Weights of a small GPT-style language model, trained from scratch on English Wikipedia.
Architecture: RMSNorm before each block, learned positions, no biases in attention or MLP, untied embeddings.
MLP neurons of a small language model. Each row is named by its layer, matrix (gate and up: input weights) and neuron, and shows model dimensions 0-127. Each number is 500 + 25 x the weight over its row's rms, rounded and kept within 0 to 999. Numbers have three digits each. A neuron's up and down rows have the sign that makes its largest values positive.
A block is one neuron, or neurons of one layer that tend to fire together. After each block is what it responds to, as a language model described it from the Wikipedia text at the highest values.

L5.gate42:439481530463532487498525528497517486536436498518479525434572512501471496450475482495489458490501521489552505497470484541473509512525489495504505494470524530487498487483514521536529522498479499515470518467490523493487536477523481472503496485492523542514497526499523514536497502540488549503503504503556475482531487528521476521475444509486485505506501525465535470494535527461465525496538
L5.up42:507497521483541508494543547493523494512451517462487512432533505468481502493502560530531483499542491526514490487480504494490516493532509498475485535473508493489460491501546512503490483527475513533466518511511494525494530502523487463519525458472499523455494534536502493490494514531483507506504501550546500508523483478493519469451453476505486501473457527487491469476535470488519495502570
L5.gate111:513523476480465486444491473500528483561489496464500533460539528517478485441520517521516567500524515507539507488493505540510498492504485520535542521495460476554551523524495494530493455514471486507493511509491489481457570459453521471522497472502504528523481486530464517521473515511477502486502513484462500479502488497493515478495482533496526497477431469528500484504519471467528507486537
L5.up111:515495438529539471480539522460494464510511495487504504523523473493512471519511486521508518441531468512506526516484511546540441488517494491526524525491478535503497505486493507573512505466498506521498479503479500488532501541489489477530485507515504520500493469485471471491552522485438488502491512519483477564492558503528506487489500547498479504476443493509561488507538454514525512463538
L5.gate529:496537491482449498485522492495486495532450514509502517477515514490481515483523514512520493529492533537477521506511495546489495456518511517453483523492512494526501475502494459500543510516435454513454434463498456493505497517495517448468487519518487544493488517452524523500485513499479506461536521563497473504545475531494537472491500473477511495502501456473526538507497476493473495516479
L5.up529:485528507520502492497521510462508512478501508493488498470567534484507517469536525512469486489501488496484517517474488562483512511545513519461514506520497547536520467514515494518525515463448499519466452483490470512523486505575496466535514510462478554547479511475513492487496523502477500470452535469509508525516517500510507471477516476529502496514516474430523523487514473456517512507484
L5.gate661:520487501528496517498512503447558485522477493503510502482453519468490512442473451504498480500522480503478475502461518554504521501535509507503522475499524515503506495490511505521540541480466482480514476484435478492502466477475511471486485504463455527519507520484495451511444517477494548500503529488536500563541510526498503481493523505526489511486498480491536496466500512484527538493543
L5.up661:493539534522488514540474505524498471468471524555507517488459494494467492518489534495491492481501511539448484465565512468509563501494515509466502466508473467473478469477503510509521482503468467457492490455504480507536499463543508488512520473467491513531483521541540512524469501515495549508491539474513515527477506520537501532477506496502515512472503521484523567524475490483514510511524
Description: Line-start markup, word continuations

L9.gate35:475515524492453477522462482475449538486515497518513506441519445479486481505489478494478523521511501511521428538495500527482472533507510536494514533487506488519517527526490502466459472539493494481503499509515522556464479483507461524450512501484527499521521529479531473510498546494479452463485486514518494496523501520479495473476525456538484504523524497466502530507478516532504472512499
L9.up35:494465460485512493500497516483482505491496470466489478492512485444518518515506513509543513516500482528505519446462483494522547497450459477504482489497481501478485467460480466518457481466484456490485506506479500495501477505481467502515522528457440556532526517469509501460482566506533484519491498528487477516460471512502517485467512506478540479524496504500590474519539511458497477443488
L9.gate118:497491479496480497507502483505486508527480475490500517523522504499433520480540457548505486523500514492474491476550516503455507518489488522503478519452507513488510547468496489524513491495472518526458496506492494544490465488518478505495518529487493509452512500506529502477488504491500530490488465533454506510494510536493486496488516457547480532470543515528517473547500512549513464454522
L9.up118:532526522500517528526474463527483537502495498451504534512460531500514507486491517455521515511503520522458484495517530517498485497508471464452516461497471498518499449472457494469499491520507486506482540441503461502512507500480454463515481525477468530500460511466514510485487503479440449468456516452534514532485515491504486526469522506518537448506497509469481522514518484510508513507503
L9.gate158:495509510508456536516495453518507530512524484561494497505500487492481545456472466506500544520496494505426490491481530492454489483526479528462498483492513482490501529493456503500499482494512479510520485468523474528469485478472476529498452462468495514515481500471479450502496472518517458509492508507504506503501482463481481501456503472460456507501505461463477522512520528562531489516505
L9.up158:511498515478476494497491452512500525496468516492511497523527482438475505502496504548519522507460476539509502504501469494488510468469502502499512515507520519506479455506527478469470509447490536471513522508513486496474469461469517471461501489523471505496488482515556531493530473536444513492536494468539471488479487471505528548449534450498533488439493448476469527477577479502521503469536
L9.gate200:502518498525493501490515488543486518482527482447508487504506531472463496482476467557520522543536495502489546492478511550479543474500538472514509508517474467532535527482476470488485501480551499518487491484470505498481468496489514530459518510496482486526499471464519507493530539506473500471529506529494506509510480535538488507503479421544499502500539532459514531537494523476500517533528
L9.up200:489493515501496461533506497470470507512472521496477519527571509522505482494496477528521468535442517509502491445494509484500495491471462461458517531506491538515505518467493507517521499489500501542520483471497497500466505448495522511498514517453497512518511495499512520527511504465537505471483475514519504520497450529537498552549475506504474508444541517519507524525499521491447475477509
L9.gate212:505513540479492489493458500557504487470504523497459515521500533523483497524455485518517494546495513459498509510486476463457508517467483534492470495461508485477526491525480500511498482504481502530511490459478487504496494484516497517503495501478510550486486517528535549481525508497520541494492507555496492516491520508490468515544482504514439513503521424515478517487461521517507447483515
L9.up212:499511520512494548452458518512512539491475527516503507517512516524526511518506505477528483527501507514531550444515511485509510476488507506505496542496487509488517478536538544496503493506501481522444519488469474496455518508517511519503481522511474521522514512541458506520480490550520464488527489519478501512452480582486491496478515508506474521487494471521467558483481498471458502491463
L9.gate225:474490528487468475512512481529503505520481519485506520468489497483510515491497472509513455526490491525498453567507491536503542495509489497495506531510478500506506556481479484509496438476490457495533513493512498530534477503467486501461517504515503493515534511504486505507525494573484494536535473482503501543506473504507501491473478531488502479474535549502524505502488482479490529522521
L9.up225:501519449459491481513458482499484565553472487466497533459459508504495543506509491517475505488537447520481510541474517520477519508533486494510525483504455538512496496519433500467471477507514489462530459455491510460495500521518470446488497488506489552534492505458514501490486500493522515495508518484506543491501515515515509500443508503536491487510512491494479511500532550510468482483512
L9.gate418:514508487472518437530558500488468488512491503508514509521497519473484485463505488517517513501523504509500488502443529487494511452494542509481515536545537465513527528507497509485493493450525537530516480520488490501553521487517514515447492485505536490518497463514519531466498493488518494489514481519519482515471511500473462497516495470468441501512485538499486522474530547496500503482510
L9.up418:487507450511538498496465450483516565526516527478447478487487539479477493490492525531515540514472463496476484535496547524503501518511463464506532526495461546477466495450470471521512487518522483462479470509487481484522486532528493472476494508462514527514503495486515519488532465517442492503480511475487531570522524547467483512475512468495526476495516498577487528500507480477502498498557
L9.gate433:529498525499469496548537483491490521523482537484506466494544478515495522531493510484519515522545485492517503512474512498431513491495543514507477533545523517507527519492467502471489476477528489516518491499531491489502488481532497526425517524505506476558447490454486501523549531472489525514488494505498516507475508528464471491460494470519488521487529496463492533521547522501505480545485
L9.up433:531492522543456492495470488485470488512481467507479463495490515504565511522467485516471497488501509493533528491450510524529519477505548524482497470513588461477486487483504498504492480486510489506478486524520468510508473490490514513457495501486486441459448501528445521507495518510528504461497519514480539475488521498492485513493548533488544501473476462508480534458471468504468493473532
L9.gate474:488488482470491481502491486545526519534499491502474504524464496499497535468516459554511482527450483502494505495507499514515528520456479534511521528463491445474493498495482504479483479478469474513499454544522516510529513485507471513470452509510498494485486535499537511514447489504484510490493458504471506511500490498499467501489471448482461513489507498496549511507555537480464466490523
L9.up474:510536515465489494577573521499517522503481511438494489485567490508498498481510494495526538517494461538477467497480457471486487480511512484489549477467506507551520485479485461498510453493552532475477511463510508465485480499488528519471558520450514510556458496497517519515512463510465480479533513459522471516498526487502498474511517515529537539487476465476500518510510463472525510516502
L9.gate493:487524510480419479523500459512479513512497505495524474498474500456490542485491474502508486531529472508448486493515489503475497491469567515471500519490491439544504499495484467488519470520508534543456461460509537518469504527507522494461477506530497483502483477497549497505492523508502492443533465508473508506490486539509480526509475484524465505488528497535494513555482493541506509516524
L9.up493:500538493482470500453474456487439488475502470467526498505504485438462521519494481503514518517523520464481486470512536503466498498491535531505518523470492452530526504511513478502502506554481513521543490527510470480471490512516499490515528481527502482465483509509508513514503523474536522477514512517465554463499529488505479464478522470502496526498507458492496540464492476527496470506489
L9.gate518:491474473516520482508486468459485502512472535530483577539469476525521470515496485521492510503452472497520539492476579482506457459518511547522474506493464482516554500473505517492451477521534523497498495522542483485478472511482476502472500531451514473486554475530489454488483524480507507515537511505484500515536488496478479514495470528482537546472509498470488484495513526514512508477506
L9.up518:498500480471474516511464434473498505526477496493498498492479433487501524468501513505531490501471461479466515534451524510495504508505499529495501526508465532496485476482451530415501522502494509522486465516504502500503491473527502470507467492495523528544480512522494471492470522483465488539486497482491425520508514524507488476492485464502515512482505495486439493496495514500568497501525
L9.gate547:487535488485512496545494456537530482528484489495482512503507531516520458497493499487514431516482502476506494543428535528511523548476529512516505532507512483550514498474488439514525466498521467520500488508505525488505492485489501485445461509462493501484525473484519475513485500506483561523483493479502471496540491486503504513505475510507486508520534477492476483514500552483498507486488
L9.up547:489501490467529555555486493516495519479482478503485526526528477499496499507525483490521518502504507516534506545448520539484545521451515491485524518509519510497480553458475511524530437479490478528503501502464457520484514478523485521520548514470473531518508474530508483449508522511514513518479503541461483510482437506509525486523476493554436512528537513520519473476517536474452474524476
L9.gate584:526502498480488490502524512532509447477505556492510514482490489511475492505506442533476519543514472532501486478523521515506500477467529497460469536436517510524494516493485513498424494503486516517513519483439526512496528482480471484501487533507476515491505480515530543456455501458465545515517532533445493505465478509500477509468500485515515544466525421467505519508507525499526553480493
L9.up584:524529558512479493483447482502464534527489528512486507536463450545470484455507481496546577501541493481502496483528505489460473487498519468473494504509544516503472496461469515498511495522489506494464508489498492497502469475473523493497531504490473509481509523516489486496469497492486485490488457504489468495528500531512503463480508475501496527487511529499500527556465510480529496489514
L9.gate634:460493503513477507496486486522533500496517532528549524491494513466502500487509439515487506526455528529495503455535553523480477507484534525486497474468499539482458490490513519517528511555495484502500512535444495511478521493497473519511494524484489480483505475489486495506430502451495481465493520542477471484478496502496482512461477510479512514460523506512573482534467501513492507470504
L9.up634:516487509493495488503507474488508472504467469487455462521475528514485496560502539451491518487475526499507472513468517523494515508476412474489546502476490499507527488475548488520480559503473532509471514437485537476518519484500500465488490529546492541524524530506508499453462521511464550501466526470511478477556476509511502496468530452525521471543504465497490511493535470486455538491485
L9.gate646:514521495494502558514474458502491519511498510525498483499482501508525519457512479532518497512517479507494529480468536469474499518506535495497494531478531491514521503487506543468480514538450484515503467504520466509460499506465461495438473507433485449508514527465502498500512540510512487472475523468497504469520480515502490538458490478512470496505531484521551533488508532519510502502507
L9.up646:519501511438474504498496493474518536469476494466503500493508525547512483477531488497494488514507474489492511500513513512431545438485500467473498545503488512499521502490456501461520513524490505533504506490490503507500512495459470537473465497502524499515492492497500509497510509472437521523530480494465501482510465512490502491458519510534496516488475504508517480515501506563502515516516
L9.gate678:500497471464525474508516482480528521508498510493504484538452503456499538501485492537482554529497487504492471519488476454511547524555488483504494509501459516489516486520497481538482481482519504491511463515504503478514531494494481510503504508491483534494498473493527503488511547485471488504488497493496529466433520516469472481497506460474488504451525495494485548536556512516518470439522
L9.up678:476527473493491490516490472472524503472464463500532511516529485491494499499495491517473545501504501496469480487503473422487497532493496476492488551453498505486453528501489523505485489497551493483482479498522502486465498459475540511490484502549468500477481543473559478521482518480523490492498472533454474440473442564489516480517499469539464514522502536488490507518479486513505466469521
Description: Mid-word fragment tokens

L11.gate581:520488517457514520482536490500505477528482517480478499538481525475506514478492515528486511500526517522500495528485494460430500532536529495508462519512468521466490509502564486503493464457494500506493479469463501502535483487489508516502487476510546482517476499498522484450528502539489487491511503511499515495463475511514497469466458494489463551470490520497506518540524472496485504483491
L11.up581:514491504527519463539505500526501519444444508475525524498485473474482521513493495516540509511474499498564515539515471470494563506492480500540529536469546478489521497534514498494533486498509479479469518513517490488501497514525543493518521501470527491487506479486504450514521525461519492504485507456488539531536472486434508502498509479530473499579509477514484507469546526459511460497494
Description: Split function-word completion

L11.gate552:527485502473484478494475491529507518503474488486506524525501503504518523497489492511489504494485486531489471517473552508480546452474511487527517528519506505596512496426467460519498494502496469495514574496475535509512466481538504500484467467457501486510466512500514514481485472477550471497504491506490478517472511513506483520501493455508487476552521528499502548508489506535477496523499
L11.up552:498502460491510522475503524502485534497518486535540479497487488546497494493457480525509496484507425523460514515466433527484488518519488508495513503480485489491521496523491501483515569520491494488501513521509538503496490491499516447514496482503532516502499508499503480475483491519464435533504511472505504529482509525480479515495513462546472504486496502538532521474467504482498506511502
Description: Mid-word fragments

L5.gate106:495546471471543479517493484573513427489559502558502501515475465517560533504486487504475539483502501463489439552525519501500453524495524487512511461517540526475509523476481525549510482543534497520517528494504530500464513496451519516510504488504510471454550504529482480477515513481513469505459482478484516488439519516491483528498548510472510486532501481525484527518480502522516522448454
L5.up106:499514471514525466511498491532509460467592506562449484507489470512532537504488472508498513505479493469496447534501495526528448505512526512475488458541487532457523492479502524549539502539487536520519473468503564508486513508478532465511480500503502497459517480512503522472514529480483462504472487492492520524456525503477495547506509499482512508532524505521486515507478490465505513504452
L5.gate214:485511506517492541495518521492488505520438518521471527504521492499523524436443455484529492524489492523482501478484471512472496528486491499529512497500503540501531473496463527487544486461531513513528506469502494496467496443550514485461517491505531487485491514481524485514529474484520496509562504483477504486481475527462454501524487536485453496513502524536484474531497534448500427524494
L5.up214:517484483478489509514491481545479479481506489483468535511463474501506513524487513499484495510487501491513480478540462507516495470448513504512485476475476484495515523484508453551528534518509505485520475475485504520551488472492522500523484536473533502435527469490483516489524519496504465402506485526466526519443517489525448464492490535518511505466503493547488506536480473507542511502495
L5.gate364:493492482485474518490483535547489524476473501529482486505509480520513521485469521516509479538482504481478460483503481489507500507468497473556475469511520531489513507452503489488513483454508480553506535475493528493476554504555499494479530508491510483502506508468488521487477482501546510510542500500499510483488505504501419532501505480510483501495495509508462485521525525461503473511450
L5.up364:495482460500504516502521494520482433515483498508480491526459530506520503519487539496547565483490514498478484501532499484496484469508493498498485509475460481486478493510522448537507515519488477471470508467547501483532500549518484522543504516522510490458525470466479495477514506465458447459526455527454504509490546498519508523482516541469514499462518485562494541540515474493513486517466
L5.gate389:504489497471476503496501505451472457489575519516479534552465518511506522499519523501501539497514494510469484497542493470481518428490496500512545532516542483489434504481554500504463467509493500507484507506496501479488458485428500520477493488480516439453515526483513494486497505465498476491515504485478523480496501472508514511496492539521496487493484471564483527536522503485474481462487
L5.up389:521500501529532521474519524472519519482528511497436489525467518538508493506478490522468515497448487503505475433482475489522501514484522503512519522531516478519484468500554500523536540511480536495503511482474512457557497483478498467508494491459497474517477509523491500475475485478527472486519493506491514506513479477463506512520484532538488528471509480516466475528511522476491545500495
Description: Fragments of oddly split words

L9.gate17:469483539453499458514536496510471485482502508472460520467483527499498481495501501499465496552516501510487450517529465473467519469524536517476512480471494508468489536488496497484500523519485529554506534499504542537546525513510472512495465515474503465488505506481550545415488507513501468493506480477519489502546494509535496519484479471525440487559504464468495513514515519495463453522488
L9.up17:566539516471491496551509506500481508516510539541499511488505500497531486478514490469482468512454535563536506481494482519481475487501462509430504473464538501480496464478516530501465452505486522509489517478515536566558485502515525490534511509498519516538528503488539495510515492461458449493488481468483481510471468497450518511481476514506457492517502510500500558556479494472472523538497
L9.gate26:521467539462488499477493504500486491469477508508516483548554539476458576469492475494467500516491524467526445473510489503472494534481477513484471502517522527494511514498508524536492496500523547544508471485506504536528547470470504566464484488523505479505482461508495516525557537504485518506498475531520525486447468491495474465519509448470470558466519515512464528496472496461522514489512
L9.up26:506498513469494509482533425525512493535507508465522488508527557476456495503439505498546470515503498509504513494479502506458533474487506481475490486498478519482475497478528478485441483469542530513517506508538500487531553507460523520465474503538451480515490523538478552469537495507460460502488483503537519498475475484548510517518479444470496498457499527531462509503525508462518480537510
L9.gate167:436458522446484506483520505492484487532477502470483454539521518474490482530505495532447544505496491497491524457478487473468480481542475473536479501501475515545492519459502526542500503503553529482516520523494512499493470501492493540491455539491489446516499490498530525506489510499445481499493519515509466474492517492463514521507479473497464525479529507484543543509458556501489537475493
L9.up167:509504463526485489498468457491480518498500504491491493499508460524481542485484531488482521506523500482494550514455483484493516519529479495500466497537488489448512519526535502518510501562534544491565513487506539514507498479464497507536502516536489486497504507511504535494492505521526508490518522494535529514518480492490513539457475521515523531502536528453493512487495473478506445529500
L9.gate194:495539518484506484483483488548516492507495513487463473523501472532491494492499527504512495521503492465471535509493483484488472537501472528484488505501486482475519514506462493537497475531508527487520484498519540533518516511498449472520490527526506487507557500478492543498504480508464501551538490547521505553477504519514491505515478509454469482523516535486530504489548516526493449510455
L9.up194:446493509488484472527493485490449484482464480487474537510449548533500517489513531509469441507486475438483538527493489475501502485546509484504462482490489462476521518548494485537497483530533551493520511475488509480492505499515531467513481462482512486471516535546486505496544529490552488517523519489490534487531558496484494518532480512484545498558472508487482477488472535541500486490475
L9.gate346:506462522495565487504507477529477461503503554495477483517465488517527508493534525564484513507507502467491521516466531492512442512519519545469504536486492499539472517501500472511492492511467511485464516487501498485501492490523513491486466544458478479473500536490500501496508524478494496495498558530443526523454532502482484535503512504495517495524485524503545525497498519546517490458510
L9.up346:499512513477532513523478505476507531512496468529482484491473525549536449483477489517483515479507521499482517472525496464489493487511532496502471525470463500511485509526527520495525520507552514529449504483501515492477480463521504499509476480462487470480496535495501554492439531511485477476522550540440569488449481513480494494481477515507492520490496476466525511553489512520513469492501
L9.gate364:450479483488522472469465475487475513470476515527499532498501510480498513501502473521478509525489501468467494502477504519480492493530503560511438487545497513484518510488541524482504486548508538530475528537479536529502501459535508506524493524467491521479522509463523509517468538479511451503529503527526525471505514508517488507502474523502527490487539491502488519504522492531451497518504
L9.up364:464465500490494496455493499522487485481504471499509589510543514486496495474512486496479505511507472464488507517476524461451480492534527502531459497517477520477530528491497520480497534522531505538491520505483544518517499450499487521524525464499487484483527480463564518528510498485500496520484490505504469467561481477481492509503484520493515483502505545487433507511530506518456437503479
L9.gate367:502547485479503456554486461479451488500461501478484556487453471480510503480501506520472514520514490542475480452516495541478495455527527498474495471472488515501504500518492461460524500539530526485452533527468504490542492515464504502464491497492480496485530537438544501467466526467504482442488490461524451552522500533465502501467510445502506501492544496463481563491518512529498505471520
L9.up367:473504493505507510484539512513463486478488536481475475514559498508485501505499518534498494485458544493504518465500458491507498505465520467515494517521504493520510518496468520503534522446514517495501487504501515477506540498544543477504473489483476508484489516464495511504527458505475523512511509530563522541496516534495496549514487482488502494488527492502479500508505573460527479500499
L9.gate419:506509571455496500486464487526513533485491496542532525472485501510501539495497465529487496555543531518491520466488495488484518506528509494489459480521473554497492518492494484520485461474496530479499519517467505542560463536511515522532485486522507482512557500499507502485541487503534510494470496516536550478478512530536462443496472504473471514480535525481484530567482490508474534536535
L9.up419:484461486476502529509496527498486479524569507520509505501490467483513471502523476518472525520542473501457464537486493464468468499522541520571509506524516508524519505514518511480487519482521508491543564467500491459533488487521526511497449497504518462517521571473475493482530512504517503507482513528526496489477503550506495541508509446493504466502503540500481515533522514473523508457516
L9.gate503:479484474509539453483502501516468474479496502521473451485524481461528514510508503498487508518538491517489497504505476491471508508492535503526465505509539486492498533518502494486469489545484517496481531560489501540509493458541489502507518522455514446490471543490531474460478504460462459491521528499533511510473504494495498485498485477487511513488524515490525514507512453508464484478490
L9.up503:507496526563517513479534494506495513525503462453520493500484484533493492471546523507516444510433503503550546510467491441497517452478470500518459489512473514502486485469501510502468463518479526508527501480529508506501509536515537474507457494477527478491520471493497509491525495523502495519502494476474525531511464511502515545545463501515492504494494521538512528552481487462425511477478
L9.gate507:504498477458459485538485507503480491490520499476523471485518521458478513482512511515471499521534508501489511551515541520474545451504527548537522501461453494548478542514494460492492499459504510530494543509521510505469505502560537569448484498486507520515497493473494454536503519492495515523475535479526467490511539507481484501495469431511491531467482510459473513488516560552517486519497
L9.up507:497483466504487432518521496529497478494547517482552453511498491449442506447499485533523471487501494516502469498557479525491505466486524491520482473480447498510509506521470535498471490440489503523462513481503497531489474497555503479491474481497474514508466492479493485529487507499453487482512469490510473520478500499503487493519484465465469514504504536465479526507530524530489521488518
L9.gate555:554537549487505505516498535541512460524490521534489504517476495496493537514472472526458502531466494513505509518464503516503509521495503520493475496519464548489469520505479474567482508504513508540531473457506530500536539510513500515516516531494500508490524524552471520523524527468526526509487476517522492472476513490491478549453488493510520518461493486519488505564501512487491539469500
L9.up555:488486516481484533478445490477491494514498528502504473488426491477497510501495472564452483518497552511529480521519484468496476531518540511529463501517481500470505484477497526527503507506511509523489513528484548510505521467538513461498467524539482494512468460489501542508497504466518484520452516500488546443470520473493502459489491461525488488512482495469500507505472529510477510549526
L9.gate577:469500485490483504509515481476487466496461501515483450532548508448482516499500472518544461538484522529497496486509505493489500482485510510498477533509511486531494509503521459537464480505503505525438514507499504507501487483569539484466474514485477504468452454537484516530487515505473460439531511500537521479467558499498474514554500481481506507481570485468516511489501486502505515483547
L9.up577:491491478461497491517522497500521518486517502538469548478507489500517471469505536516448443517510540490466489467498528479488489539500541497508493469468498516490540493509488515493518535484466559481522535483502523460494514486527519531499483478516506527497532523499484467521479488472513507506528504489475489537526499473526495521513484556472528508498471531510488499481516487524474496508514
L9.gate591:527505503524488495515501456487474469477501516510489532551491491457498549467494498521513506526469494466500523494526518468504477494479481508508492520499512505500560575476507455537518535548492532509492509487518500482481513486523534501509493542518500483484475505503536525513453532483509475431518510507495504490528543535480463527471474478500502505493497509495506499552517496554485478519488
L9.up591:498512465483521479530501522524485494485532465516519486537484465499486493498489489499495532515505531509498481475490499489494512463496524520500518520506501484515513474486507551453480495534472507504468510482483507508478488479503543512499473483506500454488519496525527432496474527473516484518533497481479497464529479524507516474491511516511518509476469487541514524549522501551459452491442
L9.gate600:479511514544541457484508513468501496536448576494448484545491499437492520521518472548484535530490511518514528523459480472517541499512474488490491499471465507480486531479512521541534502513478512512497485494538481493516488513480518492484484514485562480512499533458524507512507536484473472521486503519501523479525503513470475508467511492469492534506537540487522535490499511513564473466492
L9.up600:508506493517480548516533526478442526499468476518487514528463474509491505510479522475512544496495531497453533490488506515501495478508488491500485503440447540515511474491548489526471470478531517482450524496480485521490481488502510522464527503500481523462509470494475457500513477452449546507497501517512493500504489517544491490528514454468485503470507500489467528475461529480482522537529
L9.gate665:545475523448526488529520515499456508468466502482501434542492508490489537503470473542498489528456495535524517495501479470496472508516489515493533495506485478529466501463452480533510486504466495483500529472491522531519463517524485505522466504493522469510468464462489482477511489495479472546557518506502532505478491487503469480487472496517472503522468494489507518551512522474512523486490
L9.up665:539479559500532462537478492490474525519459523520499508493482467515502481509549485537511472504478503506550478491431441480486477551539493497509490548503499538519540538549515517485484469526517496513480471512486549476536520496527488485488501510481527474500477506523560507497546503487486472540514505459521515529480449468500508526517490480509478504491516489498478543530511508458527517531493
L9.gate679:508507491481503485499461483554508480530458541500488526510439498515465509434535492530471556520497494512435459531512488502512513505505496496523470491567491525504506483468485487490513518495513542484505510500491513527593457485506525496553482529538508488499508515467524539482491488483499501467495492491480515483486442499519489462435453468500503500473488495489488482541464494517519492479499
L9.up679:469504505487539505514528565487504516503562512513509516507484507492459520509523519496491509518524521478482498477571435488523465461503497527499501483492524521442519502508523476474521475518501452507488487450526549515505497483493478546457501479484522537479565525467481516503488496449529439504491505496555511516484477495496495497521496514468484490530485541496532511498492498465473496491484
Description: Completing "where"/"when"